Weights of a small GPT-style language model, trained from scratch on English Wikipedia: 4 heads of 64, biases.
MLP neurons of a small language model. Each row is named by its layer, matrix (gate and up: input weights) and neuron, and shows model dimensions 0-223. Each number is 500 + 25 x the weight over its row's rms, rounded and kept within 0 to 999. Numbers have three digits each. A neuron's up and down rows have the sign that makes its largest values positive.
After each neuron's rows, "fires on" lists the tokens most often at its 100 highest values on Wikipedia text that the model never trained on. A number after a token or word is its count.

L4.gate349:493492481503459481488530450514503498453523518491508471489510488494494501511499489481450491508542435502525487508440516530471513491450472494522506523515508459515508489519496463544499496500460507486517489469444504525457446492478508484538467518530505528460452535511516511494536566502530506489483491516521519524506539530497487499497531488500495502519526468488466526542515510466500482509522494474490515510556525522508528510530544498503515482476469499503507472519489477433515508487464512547500468503532505488531519462464481510492525519479475506530513493466483493576470564466520520483484507502451506529509452503498497489491479497524490499502521494463511520515507517467511489519468
L4.up349:457468519474498484512541456482516471527509499495501513559515504482550499490516514438539524501512500448469537512506437542490519527487530484453504471506548483530458529453533513525487535476514513500501502503495432497543520449497470535512488502489542485502515506502512482464540510477488528487473513559506537457453494479532488478505494492537507501481489463467496508465509500518482537504464511480470537501533501492496508523513472518477462484525520444481480513511528471480470555516515467497485477539509482546484488518514492492471475496500468528478491475509486490496478522537475484505522476496479471494509508508510480482478497516502495501491525522521438528489496485499503495505530
fires on: "urr" 20, " 194" 14, "p" 7, "ound" 5, "row" 4, "ock" 4

L2.gate236:518479478468523508474509512488530480500489542476511503522513476489509499504522491450493492540468516435445547501489475506460490459512514496544460495495440476503478481506494489529508527520521509485523518528498504522552495484485436507528466469535529518474448479490531475477532509481513515491489503537525530514517547483517519516528506477521499481528468463444441476460511504520487544460504484524504474492526528486518546494507489486507511511579477473484486529487532481495470506498479485540517499495510501509514508524477501507497478524522497510524516513448506483537483500486501476500527478542497517520529474498518471548484506471528469528486498482533531508514503532514458482460534
L2.up236:503484561505502519466526523522504496468493524492483517550514425489461508536516499459476482485520522480539527524487533514528481519501568440502499493506466495469513518528524493491551463514474491492511485512503487514507459419461511477530514510494467515523502503479524490485523511492492531520491509497507446465539488500582499517499525456500522500536455505462490523460514492509506525494509489486477466513504511518522512473479542458480492506520492522564478495526489475512473488480508526530521517552512538503485510484482515475481510509560501485468480490493495493507436484534463499532499497498469513523503486484494475528494528502495519537515524500508477501509488501478474519494529
fires on: "ction" 12, "ing" 12, " re" 12, " epis" 10, " inst" 10, " over" 6

L3.gate440:495548496482498497470470492438523505492554443499534519516547523497467475512464455487453539506478476483469475518492493472473501504511495496520440500478464490508503525533473510473528507513516454509475521469482511489491471484518473492504509492455557490490498517519520506523550520485506451492483511493542499596516499475525531530475509522516513510469475547473512482525507553517502507502461515515511508545522520448467495511512495458500485519506475477496500502513482474502490475550501475500470510506502504521510461536504537513498495514548470489529496469502453483495481512479523474473472477523492474507520491541518487493500509528495475482475459531506491521506542495539494481529483
L3.up440:534490480504492472488486527496488503510490472511533475487509473512478476493456507457466545527537525526493522476504496523491472474489498506504484465505460482518514446489505527486478498592506475510476479506485491486495505467524478476508477457508506457525496475560445513509509523506567498467466561526534478486502509500519516535460492498532527476534498490472517477522508518498481499526497470518479547550501473487520529504483473492507502509495480499473478492482490454498495474479523509544504451511489512535495541541524505479514510482492471478512532503504528500474476477502495524484459524464545474522536467493519483546452511451473522489483463494511477477514456509485519458509491
fires on: "an" 36, "ay" 15, "ap" 9, "ar" 8, "ade" 8, "at" 7

L3.gate157:555457527511496507493541514513515527518500490518495507519485505515564530506500494471515503500495545497468483523522481543527497470525504531519453488530493485523515480472513491487448498505501481544513470484488482505492545464462492516508540488508470477451477494502492499491531516502470503506440510494482543490516501487517516499485495474464502514557470520526518510484499480495457482476526458529450513542519513504437499459526484504475509506546519475512450487480505487515506520522480511506566524492512508508556464487515451479487480502509481476493472547490468457455501541465538521525478489463497489552484481496502467522481503444518484510512473500517504487516478521504496457479483
L3.up157:492496506492534494471502447477564491500508502515507518471497538517508534534543520517512489513530519519516476518562467492536481479523477500496501524519535487497533498506446474517514491489513509504516552473469477473492525475541519505549521515442484513495481479500511499567496458538535472462491475466475519453486492476532455497472487479483545498482502501502527462504498511481508494519462503518510535487472501462519481480520540488466522482497497515522427513459519502466483494494492494530511504527477534513495470509537488529515478525526484525502463471507485477513502447524502483514524542496502517517502495464532505487536468487459523462462552511530537499520482530522490504502513
fires on: "ight" 22, "in" 11, "ed" 10, "ated" 8, "ident" 6, "an" 6

L2.gate568:509534523496471501460520532493460532515486456493467524512483539528505484512526504470519490513501473463485507472538473490524517493524500494504511466491487531507491501507535500498516492533485417527445514501468482539461469447541527519488512473501510497503507462476492493469499490522508520466488490583547533486492528539486462484461454476541469544501467530521501520521520516478468495497487489540491534538524482538502515539492513533545522487488487535500502480484534534473527506496479503506508535476497508527466498483512470510506540536502518480464509470488476503461490466490477508469493506551478506460487499492505499531480474488507498514474463544505513540535514527470513480497507
L2.up568:512478521507517486520504561513464465499521511509505479467516538496579487472480511508487486486481446468554474550528507495526491511508476461495504516506515494492489467483500509485512470531471522483517504483513509555489475516506509461485554496522496520528556517505511533466473522533492504458494502509507468529500449495522516466499539468455509483487515533526496485486546471476443530528488495488462486483473464519477492509490499499524499465491472497471502452528509502501558515496504454505480532509465460525499521537545550477537488475504482478525512522493516511503501456510488518483507486497518522472521477519476513483525491482458441482502511494465525535506524480491504466535487
fires on: " 201" 40, "ak" 17, "er" 13, "am" 9, "ive" 4

L7.gate377:477432551502485511486502529473491519516514471491475522492471510522513536515502452468511530524518519467480531499470485458485510475527488504513487460503539514483456480486523477472466507470529508432518518508473514517499515504485453547526492502561504487461542498457499477463541497499492506529526515536525489530457511483495501535497495509531450472501520515547498491497504493508516524507495510451488484491470522500501499492488462510476511524513468479548445531503516508516463506486503535553535521520492479508501501516510480505497540490514529523467498495487504469529462548486511460495472456458520492529518535501530488535523486521517506511531522447506485525499488466475478491520550
L7.up377:502516500523522541500478487507514485505487522501484522508466455475511479494485471524458503502521492534520480532504526501518504461490468457475538501518509522544492448506508493545486468521523519504488480486499524493510489462462446456513460514491554480482534497485486490457553516486489485499497549502499477503497469499528522538481450462489485520530499505542497534500493502481530539482489539483487478484482502480446577492483514498524523533537478477541441500514529451529464505517485521494471528495476505521459492468516534539505532509532502494511527470512489489488523523540556511463510489489486493528487475507516517526514477522562503484494481512537481501509519483511485491551504
fires on: " re" 57, "ing" 10, " st" 6, " Co" 4, "in" 4

L3.gate472:474526505499495488509505522538535525514505496518491512505521499547488466488451440471509465516487523498483500485556517511498496463529485465557494513480573510463471496498513503507507490473536503543451509508532529475508464422492502487467501453516479495462527483531520512502486457544469490498478489476478494504482514542512480517474490518461465502508461537497459518505533528451527470490491485482526533483511502482477512472504491489504482503476553490495495505502524527488499537508474430476508521473532523551507498500467512493501500531512493520489466537500506514515465468493510554495521483528465491513499533524568521487510487521492495452492473493515488492515520460496523484490498
L3.up472:485513529493468474506498479492459494445498515503493497470504565503516538522485503479453451472463480492498477475515536493488484503506470509525489489483490525498555502504533471468486461535509479525490515469481522538459517497512518488506517511510512513531557484499492528515471515480512500503486468505552489512478486472469535491496496581481503592504513495501514519467474491508474534496496504460517484509478479515497484513499518549516459477538495511499457471499462521498485476465500525474523533457487510499525511506481466525540472493513510494517498523503474534530497486447547544496485508496478523505495562532482512491527537502467473476506543504455505495482486534484506461503477
fires on: "f" 15, "ate" 14, " 200" 13, " 201" 11, "az" 6, "am" 6

L5.gate84:472499458466488499472491441497445478527507477493501507480491510536500472483560509507484531519539522533474513472443474529475483492525510507497483487545506488481494489510502511538483541483530483508484505521481492503503474493474478466466483459498503541503507514497510474515491481515469520513499490490492466492533520488560546559472513495479484505501497525463554518476480547524463524494464495471456534477486527495518445526491506510519499505517509532497444516507501468489465499517488453498515522490500473481511483512520524499517430484476522506516504502426501523528512517502482519534527509564499488499548497479498507512512510508473474499545499533527506507456491529505546517459501
L5.up84:531512458478520503511440482531502489552493457532495516513526540508512520490500515505484515520488480528514493499451497487529528512493550521444545467501512524513469452496499526475522491508485509451533509507496525452522519500504447479481537484516535486460468489498504507546504508498521479504513471470487489505508517520482513455492532505502506479499477500484498517508478531490556501507515460504485487516506490547504473500524498492520475491471494465473513490458458476488485470515521452516491510520489444517506482545508512484509514456510495447500506516560487466498513506479481477441522542517475472461497551504470459522519514529515474534528490576494518483538518487486509518499522
fires on: "ow" 25, "s" 13, "F" 11, " As" 11, "if" 8, "is" 5

L4.gate150:466474554479478477523478524490511499470496529490504546474508493476510497491485530519487521518504532483527475503473514502474525467502489495519546471502535461476520509477466477493500490507523484497495491518545459436510465519479536506455474526484524519478490456491486492522496466523508517517550510534531468481500458473499504511515547495491511539459500506508533497491497485477528528490552486492457493501489514459511432508514504474495462480478478521505504546483518503511538488500459516494473500493517501493447508562517510526562502502509459512526509458491505506526542516470500542489469541505502486526513481506504505535478534519444474509488531471492512483446482481474515529450529
L4.up150:518472509485502514449480473514488489546498488499489521541487511521462511516538540505499533505483499477494522476501520524503541543473483523540485523482513497505468515456493506450517524496490460545532543485552538466502539526472539517543487509480483486472501508449498483528503506529503506492501492545523483518514523468486484466504500545543532470463432525494493475461475466540482525520492437492553504515460489510500491514491519491517509473486499537512499477539515520517488518503520507466463489486533458459510535500504526496494470465456540502513475499517488504534516555478532521498498503508507524526503521485491493491510513509509479510485531518455504478457483521523509502475440
fires on: "ig" 23, "in" 14, "n" 9, "y" 8, "her" 7, "ic" 6

L2.gate17:467504464492494506527530474523511525535481458502525509468443527497482490507503493565486525507474498542468472482481507501468515484464473511543526506497459509514528524474530471537498529507517501524457466524499508512503505474525508501514499492533519496505469486516492481519519505465440524524531544538441422469481506499518532506497516544499541469483484494488516518531514504522524464518492498507486532500489528481505551483453491540523531496542483455522546532504528543506527463505494475483484509536482521509519506521487504512468497507500469535500530488508460477458494470518475499543479521519487532504490485463510519483528494464504470478534466493502483443501500488493490451506487
L2.up17:506511485480504547553508516507477496448519495497482500487457481461509471468477518523412469518465481541522521511509548458490512495464533504452557486503487546524519485488489509544510509516512509520484450551464486498538491521539489484494527486502475504544475494483479490489489483497483523479550490478522502490512489479486548473543486475468489499523535536558527507510529482514467477509486476552515523509522522505518509468515452504467522491482487464466495477501546518551514502500501498484478533497489470519478505488501493492506510461515482507472530532542499477505568503489509506503524534513499495504465488476480530507520469492493508486522468546498469508469498492510478510498461
fires on: "nd" 19, "ic" 19, "ific" 12, "ive" 10, "ation" 6, "ical" 5

L7.gate142:511500469474523489511539491507547517500529521514515487472497493532474478503555509475518524557528540488451479467457526478475491521508509492530424500530492498506499520496492463505526485507532439463502451527537484500509481512478500466507462503449531505491483547501503489499490534553529492515500465504508502521471478468530477513534509484501525501452488511518512495551526537493498547495492468468509520488484479503586492503470490497514477510513488522537507500495535497521520499492478512482469508459425522508474497520526544473508482504508486503507500471492544512470466465474462495510509496517485482495524501520541455524482534468492523481520513463474501509511517498514537505509482
L7.up142:470489511504561469519478575520498527480455508522488500497483489484433485483516512481550478517509493529499512531499485516528528468508496479539511506514488481426478483518493528472458505450456506527493483528510494517501534519489479483486502475493475508496479541503522530526522547477517493523519492524475467514478495476504488454500507498518513532519491494536507483500495520524525478499481507516501529478498551558473473496504443501486463506483477512493508477466517533482467506519468450532508539495533490527493484491483526543498505524514502511484503500495465545512519481456468444490501523499501540525498506512485491494497492515501487480448533490528478482483486588488472522472540
fires on: "ish" 19, "h" 13, "b" 7, "ir" 6, "or" 6, "ar" 6

L5.gate489:508546510460479512508513523479546521496506439521504510532520490506486503549518484497487558498470508495515541540447491460485482510438463536465505513488469439521486474502519502523481534477494471463519515475462532491478530501482495496491504512499487514501476501490480493491538521505512438467483509499520527545551525519537497523514529497502492489499486475490448504504514499494514444475489532523470521534519525529488520503502524502498500479477488497534493504496498510473460492558512486543514531456484479504452484496471523498466520515509493509471483488464482481527506507490537515524494483482594479495511511500488492512459462475514475542466473519507522518528482532486469529491503
L5.up489:469555500514456523522522460496501501460532487498496523491478491511457485553499480468512524481488531466519518499453525530505509478480468509471515500472486504480518470500480563481465471551508443471493464459517471510511487470518505520472494490480522433487516496506487500515484488530517436481539471475497504524539459494495465558517492499515484522496486488481491500534523527523546498530487551524536498535520483509511477523482493471511493498499506511532490518476523473472482490467474508502495541506473527524526508474528508521547517528481499493537529467496487483504487493495550497494496524517479509483510498547462526461498472553459485523484461481492465517517459486495477516531518
fires on: "ang" 16, "ap" 10, "at" 9, "ian" 9, "ce" 7

L7.gate257:499527505497498515515501501483551496499488487503499529506508531506491467485533538500480478473533492508510526472503466494481507523433489490513511528506459476453462467481518528534478544452533512478503496516502494497524502495501485504548518486501499490480513525507497498479526481510456482544487527534497481474494482504511538531458496469493512498474495539484516515495520506484485502490463501500452429532505519523545519489518501506503521467542526474498525512498548444494453513496438486505431531498519511476503543535469508482497515491506515520571499475474480513449464486525518529494480482513504481485514478471524489522494490481479488510507482531541502516563489560553496501530535
L7.up257:506454494522481472495431483486447486517547436484495504518464486516536525557488501475527524482489468544483521501522488477461493472473541505488524521537494489512488518496525443490499530510500483546483500485485502489452491514480490480506473516484471514507545543477519503546491495506497469502520495515542515485506486556487510490487494484487510513532547514503518496522528526509469448472512484489512504521517540540463481527513490538515483497534474467489497486503524515476498444529516544523513529470545465473495494478502520498495491478510508503536513472515527458492487489499535471486506518506453492493460505482509485528557449524499526557526526499479519511502496523485470485529459
fires on: " and" 32, " as" 16, " &" 10, " Mc" 8, "im" 5, "ey" 5

L4.gate222:477475470503516495498513498487499482506520526440562481505494522494467510466496454518502517499503493525450477476493461513462532463483520513494497519505517480532461494500487497479489513529492512518474502553492506520485490450500447485490531484486497472527460501509480461483545468509453530519566500497539445502532501511493522513457510511520501512512494521524486499555519537475500513528461553494518493472491442476556532497497464480478455542517463475486518525507518522493470456464471513481500515518504501499545471516560501505500486509503512476520492538523512503528512545550489573511490495519499491547514519484507490500478474473509502520491466521489485505504497481523485481483493
L4.up222:522492536499501502482518523471498545513506509486515461535523533481516487514478488486503493516495457503469500488472517509480500495498508471494512517493489493446458493481523495510488471471480471524483497507493544476558503518510491484479489461500490517515508479528435540480536489513512464491524514457450498485526474529501490509478506519521488528541477538509510552508482546527521494488485478469552504457467518516453520448472487514470516468506494513493536511542532459539491546483456467497505475509484501517496566499540513487509509493475499470418478548467454469477496491557478521470499541497467480509489495486526517531495534509483508504500480519495474528473514515499492508481469
fires on: "ant" 18, "T" 13, "K" 12, "ost" 12, "ial" 10, "ing" 9

L3.gate516:506477474481491486522527465513496478510475526521454478474506485522526516535501483505467485481506472496470522536505511477494509492483504512550495547474475517498483458462499536508468533500538525491494487530492455527543498537469544499523494471488462508495508512513459462509568503551500503527464468494506493511517507492470491437527552441504502522507466483492509512509511495499515502493533479448503500490506499472531538520471496538469511515474497514470508539496528494547495532500480537461516533504511541461541529522507497522468484485498513509479514494518514514508533505487502557520508471526497454487500515478531511537519509470498546521476517473475472449488466483479550507544529
L3.up516:499470511497457517504504549515491519527515496469458485489502518441442464460462447488492540465496500524530506507494529470478509484503511572519528470481455476478516504509495549524550477537493472476500507536497489480486509502467467494483465465494508519500467481470481496489515496499504531537511520450506536474544480525496509475450523504527504475530498547532521460489527511490516508482510473468475518471515488506509555497472505503499519474470502480481478546517510468504539465487524492489459491521477493511455509509495516492507486552551526491454465511496525477511532488503521529490476487506543497562485514482477494527504506496529509526530517520491490501457505461471517515494492
fires on: " El" 26, "os" 20, "at" 14, "ou" 14, "u" 6

L3.gate377:534519456480538517478528509538488497491470493482509514488482506504551461542488507477491517541519457523530488500490468510539512535470478495511498488523485508530474483479508491440471479489492525497497510513502505488537502518459451461495558520483470508499483488489494505521511500494484483559460454514508468461481523536459549534496486487460533520474495460476490510480519472491468496506489547484523478515495506489503531526521507552464530483487519528476504457535468469492516503527495516499508571540467485494483470523509495489497474503437519506550446521526498479499532510517489473534521492466524482471460518511507483541523470482480514539469487516479492510507488511496465471494480
L3.up377:443512539488511490482535493525510496473488552531476496518537475521517542540471502485501530481483486522533481498514516536511582481506466515462551498482516504479500516545482518503475499485496464539521510527501533492473514494487505432505495486444515476506522500497530480517492477534540469485522468477465481479516491529531522502504476495505545530529505523498507506518512556562501507540463477520487505498475514466504516467524478489514484477458477520535507487541470499498504483507484512510510519549540527490534433518507512508486504466501530465460478501508539493515511511483559444449489488486496486488485513516537502488517495504482522516512476520495522481540528511487507502479485
fires on: "ated" 15, "ed" 13, "und" 8, "ation" 7, "ate" 7

L3.gate454:521499551494504516491534512518499537471479497455551516520458551514501499505506515497530501487560512443473507490512445461499506459470516511522480536510538489498491489530467525462475557508490488509510485475502477530529505493540488499503480456495504495489522461517530510515459492521523503476528488528514507497532540530507475516496467524499482499523466503463471496511543530514497484527496486513466531521480497493526478523492505513480534490490492506518505481486527528474505499552507514509533507499528515492481505501474451516542475454465482486481532505485470511497463484462482500500513513501554497493496438482540484498441464497461524514509522507496505490517514493464558443431523
L3.up454:483483498497521514517465501490489480495513486478532486513493547514470524491520540552511487478539501504523540476556449515515505486472498495519505516504492536503497508517476550442513504518528486500566526506507467440518517482501503536487479526478489502443515524522532488488483485529487502525493485559511502502483492521501512484480512505536517476509490466474465468473527533507521505480464536496536504476441450467518508513453521544508452496502510494486530508478531466505498501537519505514478489488506477500507445507495498480471495529527501510466519455492530443526440502519523451511456514534499498508513492511501478523479485471532502495478521500506467470473475487452557473509503
fires on: " own" 14, "form" 9, "ory" 9, "field" 8, " new" 7, " work" 7

L5.gate200:485454477472495502493502536522535528512498488513486534535545514486473475486452518501465496500505516439510484470460486482454484511526451500537510507462488551470479461498478534486465479511462516482482505522454485510485492546491529514475464479536525484468518492474501487493507480522507502498484522470527475485448487538522538538474502510531498481497507513494519502531520538503531514497504497533493477481510505492506499521499529531480539469507455477518492516496533527503506490535504474470499506494506542476480542549511479498503459531510503518507514502494526550485477572482504471489494526472536467500556475472460497497487498560465516515508491485498463486517528503513474524449551
L5.up200:480495479502527501471510494505442511476497445531478527514477556454487513527506506467477481479518565454505524511537483477482491486544501538502537479478518515473483506542523482503501498546492519517519506500500509538463515484495513504495523499542523523490505493452503523537427505558477521524525487475483504532481518510492518501479456538503505501433497506469500497490490547543488475542495534495497496493495457531490474508477517494553516465507510525522526473499464499479523504509503551453495521458461501517506498529476467511525534521510520489507513488509484520489495527473495478513459468508483492514473518511500509461503506517524542491505470529474502463540528506537464474485547
fires on: "^{" 17, "ag" 14, "al" 11, "r" 5, "d" 5

L4.gate17:524539460485490488526503524485521505499474502498456521482490498526464499451491466525512513511509494521515506513511499452515519486495514489486454551507521481475453538485512521503509511477497446520477505603470490510465492537508538509508470495467530516460495521526456456490543481475459479523513494495521488484496495497497489501524517508489498509467500508543502484522491495490505508491505496543527531486498469489512489492528482455486502563515501446540521538504497527504498496557411495491466509488488478489500496489482538430511521517490487479519534500468489540507492491506533499491539500558503496484499481469521495516493473510489469537522507471527484513528543519526518517488533
L4.up17:498506512463462524492509512480494482463475479478481545527472501533465486483532542522551468505519526507547473494499495522501504533537463529512472466482512487493477494490520513512540484486503478502519470522516485576513502549481480481540489484514495466480534477500523467495506525445456506494482458531451531528496482506487545521445498543493489559503488482519451506539540494473486482471499505525535525490503475475528483504525496501484508522535502521530501501496499514502466494506474478488521530476484477481489490496477504474540469534470503490471532504498526465504468509512465456516511469511489503506472489479549458515553523522481496489471517537527494492525545496483504504467554
fires on: "." 18, "'" 15, "h" 12, "it" 11, "ar" 5, "w" 5

L5.gate177:483506479464481492509447478461456496497520478547498520477533520479452521474505469487510509528494495496515478498476484511515539538467528524477512503498467497461498505519477503503530528491537470471480536514484481539502496506446501487476527499488526503450459515479522482513478508453456478512540463518524468525479483550499544521450505471515487541476510509519555477505518491494483568500497500487473486493493532497567531485497448540504478498486486524510474526532471471491473537521507544523510558510480514497481510537513489510502512483541489502493507481526484462537515457530528523493473463516484488502554516509483501504509486501492474489542494522498515492489500467483497518530550
L5.up177:536504463508469529532493491497508509509500497504540531499490506496484470511526499507525510499501510486501493456490473503483490491496490513506490458480532481473473457533514472488506460510487450501481514500506555492472547450481449472478469509488516523507529507497493509489492477538452518546492523488518460517522477510536516506471485515504473498508525488541535552503539497499533492465423452457471554488499530512478505534511506521533554527490506515512477510492507466477485519491503472466503503537481502492502487449506500506578489480524509445509480454560505517442512468455511508465527490526504475505502502509508482466485538500501484509520495519465487524524478528535475493507502
fires on: "s" 19, " As" 14, "re" 12, " med" 8, "t" 7

L5.gate238:493523543457506506475504535464511501573525486431474566494493460501483515482565539472503540494529503502472530502506490482498521524463484488518484496480513488454489491477515480517535495476517493506495526519485494524529537496469513492469501486505515523484488460511513482487536463503458515508477497580515509467498522490497453473508538525538498521517503466503500499539495496524456492499512494513500532508518520478539457500538470479520506507476519492498485494490501517492462500490450469550484499499508460497498495537494488473489510556485517490478463486477504444482522501477493511486510523489539499506511428493548494522473502465494507523478503460545503518509509502529472496486551
L5.up238:487497508558497513486478536443493541475507544498461487502510496478520480496511485526499502530457505507524516541481491489515500494506546464548527496507517521485476504530527487519499459508514486489516451448465478540493479513509458517494473481488517512524475511496541501495498499493435490496534449454498501469514498507525513545469473468535521537541513465530480475494477540522525505464511520516480555504538504525534494514467514491536463499468488542507493453488480481518482427479490488454515467504516493498481488487494487516514513505465488500501477484494492488501501463488496501485505502537514493536507467481525489508449495509518517519503491479487524534492544467513581515520454
fires on: "y" 21, "and" 9, "ass" 9, "ier" 8, "eter" 8, "ers" 6

L4.gate235:544460444470497512512451449508478457516507491526515536513509485521499458495532519485500516533491467524500497515514475530472543430499448498508511560511539494476505505452507473490524520523490499501492534491512521518485489529508489541495551531506508472484466509528530520465512509501457512482517497487508496480493534529509493545493526490471465489488503519478536438518467475499522489492540510485489457526470485532510508509498489525526510469563499499477526530510496505539494545467493503462492478483533496505493526488508518512514497468465493479499485508471494549465471459509522497498495455515442519521516515508491514506525519475448519471458492488484463514489498502536541528527490
L4.up235:476486487505502505486534494488502522532525475517522540491514496488485497462522498505471491537534518502532420479473506482486516476484523535493527520499496550500521495538452483468484481530490506493530455512521538486487513476493523495543478477522477507550532454488522557522521454501518462474456498531473518478497485494471507486510520505502505483530502502492502494519483504488472499462508485493508502463463505484508488490483507484497503490511504500522474481489509526523483483437522496530553524534517500469526550523480542528503475496490494510517502477519446504493460513517520517484459483532452561526497520520499566452486554480505497482525519555479475541474513447497496474520488
fires on: "ic" 19, "t" 9, "ary" 8, "ill" 7, "ther" 6, "im" 6

L5.gate329:511451487516488468507481473457495513549539473530511484478518503542550496478540487545501511489520473494505536469487487496506510483500510486518470497507461492522479519502484507534464486501519476530541525517494487459536494446516503508452461497503506528483475474532523489541509536482526514484490504538474487509493522461528459507495537451490507505489491518512536554565524523493482455505514476489458513494478515535523537505500500495499526484505516495460493514480547525539499518509475471524520470469531476482483511541483486540502484461520520491494547542483510478513480503513501476493489466486511467472518489492511489547466496446508505480541460483473477473495481541524523528498561
L5.up329:480501515494518492500494491510497520545518494488494513456510528550501513510500537498539497504548537497543548483504517498513512471493509485534497490492440520463481467510540532457490438526464482516486499495472494512482505516515507495479455524513544533455497502473478493548504500484484518472487497497495530469490522498515542510495459476473543501484520570493525515478505533534505489539454491525481507505482503480515459504523507509548491538521512522499514490455480482496469497488456474496508533513476507506479522476487502483510500491465488480486524524476480531449463513510485523502516528483507514486494415457476489527503477507520489528534541512546561477527454503470487522522533
fires on: "op" 22, "ow" 11, "ot" 9, "av" 9, "if" 7

L7.gate446:472478446487460506558501528482491510519520488467516486525487502529499483508517483501471503492473457464466507495489496466454470481509506460531485481549487499515492522462519523470489544498483490467467504534529505556498486520463518530526507481514516523519508509498536500495489518495476526504509534495540454476481517494527498518480453482500490521491515481506469545504492518452495526515491480472512501516481508473553546471548524512521484518503490499469505510495532492493502534535498482532575553493547492513527487489508482478462467475492480527529460506497520425484511489525513513473545529497496530448495513489481491516494526518532468520545547497470502539510493498513469484513534
L7.up446:456496465535537530494487483501506498499576516473504482529511530475487513560506536544469505536487487540525551483535500479474528512522521467535489491508462509518520516507504439484510543496525501524478481474465496488490511485506472523515537497484532505530517503478505495534500532503517452516485519519458460480516484525505508509519526499529529453493478465470482539515485536525495494486536499474496493501481504574490513444500463503501480471463494531491501537503483526473487460519505557516481523494499492497514491474485455472516501458528463545508501463504509504539488477531488476508536516530486471513465486463477508476485474483498495529489512532454514456470506510504517471515493
fires on: " and" 35, " &" 18, "k" 8, " Record" 7, "ull" 4, "l" 4

L4.gate282:512487516517481521506513488506525544511528482490469470490487495450474532530521513473505525454486509451473502480480498505482483454512503555541496489465494496505545480528508482512517511474490486526462494488480508496464476543482464526526512518473475480497472514514562505507488527480535511472457514529518489519498532510527512520493495492533465471466565466486532537497497510474500448488559510454479541536508498498477487557483492517546507475540445515531484495470533519522517498506496507554502486517518487510472455476479484550503496502466484498494496521476449473522503551513480465479467468474455517537509499450517517502488509497495507471512515518518524522517490516493523500511487
L4.up282:526580481504504478537494481443477517489517494495533510531484509464546487499484506493497513486480489531485504459488486487470443469507482510464515481483481512530482492502467478523487511549506512480482480517476476512454425518535503541520477501475538496533539528477508496489512535500451498531465516530552468456507467465482505466520497486543508488521518487486510462500492481501488487524533522485509537489525455468521492466515487497516500512535490505482530531537512507517499523500516515475470514502495485502509532497521548520468492470462519513473554510460533458521531481512524480465456525533504522474515503489532521493511496493516522486504525489479520494481465445468524456500506
fires on: "ound" 16, "ine" 14, "ion" 11, "ide" 9, "ard" 8, "row" 4

L4.gate215:476482492474498505530480516517443451512492489535521495482502537509497477485504556496503494477486496453509482491493511488516508487493491475515502500484512464501495477511514534471520495490485500534461548474493481446517472534482535499536552535503537517482527510523499503506514489504513487494509517507503490508481531505510527519497509530462480516442542535488535482452502513500515539467510506472473477500499452496503480464464518478514512470523511475472474500531477499541541512509503463512443508519500511492541493497471547545533463471543477480509546486478458520496566523468473520455448478508461514506512483566478494485509483494448510507496511502489501500512513505511510455437480
L4.up215:476502572518487481472436501519491482498520526478491567504496522534440484519503477497487505509513494511499511534489473491496534523514493484486503488483487465525504510516481481484526533495546511525516517510569509491499457467518517468482462521517470534482496464475483511544486492465479514445475491530494478494522486485453516504538538502518465516536510539468508526498456524461499455502463521502469524492513541501495513514510439483550521519495518469517512500545485479539517496454500499532484505468547445511463506483495483512496465512478509550554507523481449494490507499499514507499494514502513550531506466465477506486510519504486511483496537487503492497491468490503529467520492
fires on: "am" 20, "us" 14, "ig" 13, "erg" 9, "ic" 8, "a" 6

L5.gate5:475486515502527488457486482505508504551548512471545523471512509477463490525513494494481468525497491516505456504447497514471511503514490485503500540504503521439523487497457513547499531502510498530474498506465445462482485460509492483470482489503467452512502486489498518448521493491441526489510481509526517473543496516513509491475512482549517526487514490499535464509540535465483532506492466444496539519547487520516532523472464497548486514507522458511501508490513522459509475511462542517510526535505509464443525537531497507501452492540483488509487495458525505486486521512459521479450484487527544555520500515543513491500519491493486500483494464515483509498505493481477484499533
L5.up5:501477514509500526495508538461502522481482490512478506511509509490492508514431511525566502512510508531481526517457502478531464496511492481515523466504512530471520536551511512507474564474490521483476479498518490514495491534495522529457492499507504505454537464536546479501492529524510538507537458520467501546467481513497462524521496525533479448493517511534498519498480485499485513512495489524492457504513516469534488538514507494484478523470561518540502450533517502467523448512508451444514526498515460525468487528444480515550498473523511534496458489494521483460521463465499461496482507523506484467499490488500496505475511535486522487510532519507502513515471468519505516489544
fires on: "ed" 38, ":" 12, "it" 8, "ass" 7, "ch" 6, "eter" 6

L3.gate12:533488482495505514457458497478487458542520472502488473475462505493528508529539504490532508480478503534485500518479469514452520465489504503479450493525479535511484444506473489459478515511539472524495512510518526519487508464508440491490533518502483515477452477515509503494547494479509444486512490520476547506530494535496534506472535493521487496523514528485465474485493496507537511480440516490499491460551481470492509527582529494525523481522468485484460491504490461453482483512509509474522483495492537498489476494521517532512505539519491484511520502538475509518540467536516480505502499488532498480541503531519507549491474459539493481499449511473502522566491490523498502479519
L3.up12:530491493488477484518498506468526489514499496503478453514481560460493498506485488527491504442491448522517476517575473468522518460524501501476463469460509485498484513465520495490519535492492489481517505502471510490484531561537524453535524530567554548503501497515494491489541556521507503504509488485518486503470530520554496507467520479511506542502498509534537526499492513526476493495532455511493467481483513490485485529506501490472560499445501524497511459500482513478480484477514491494501506490454517480540475523515502534503513476518532513474526508486514465505508507516470492477486510509530531504455529496551460486519481508474427531473492505521470497477521519508499484471497
fires on: "t" 18, "\"" 17, "ant" 15, "ial" 13, " from" 9, "art" 8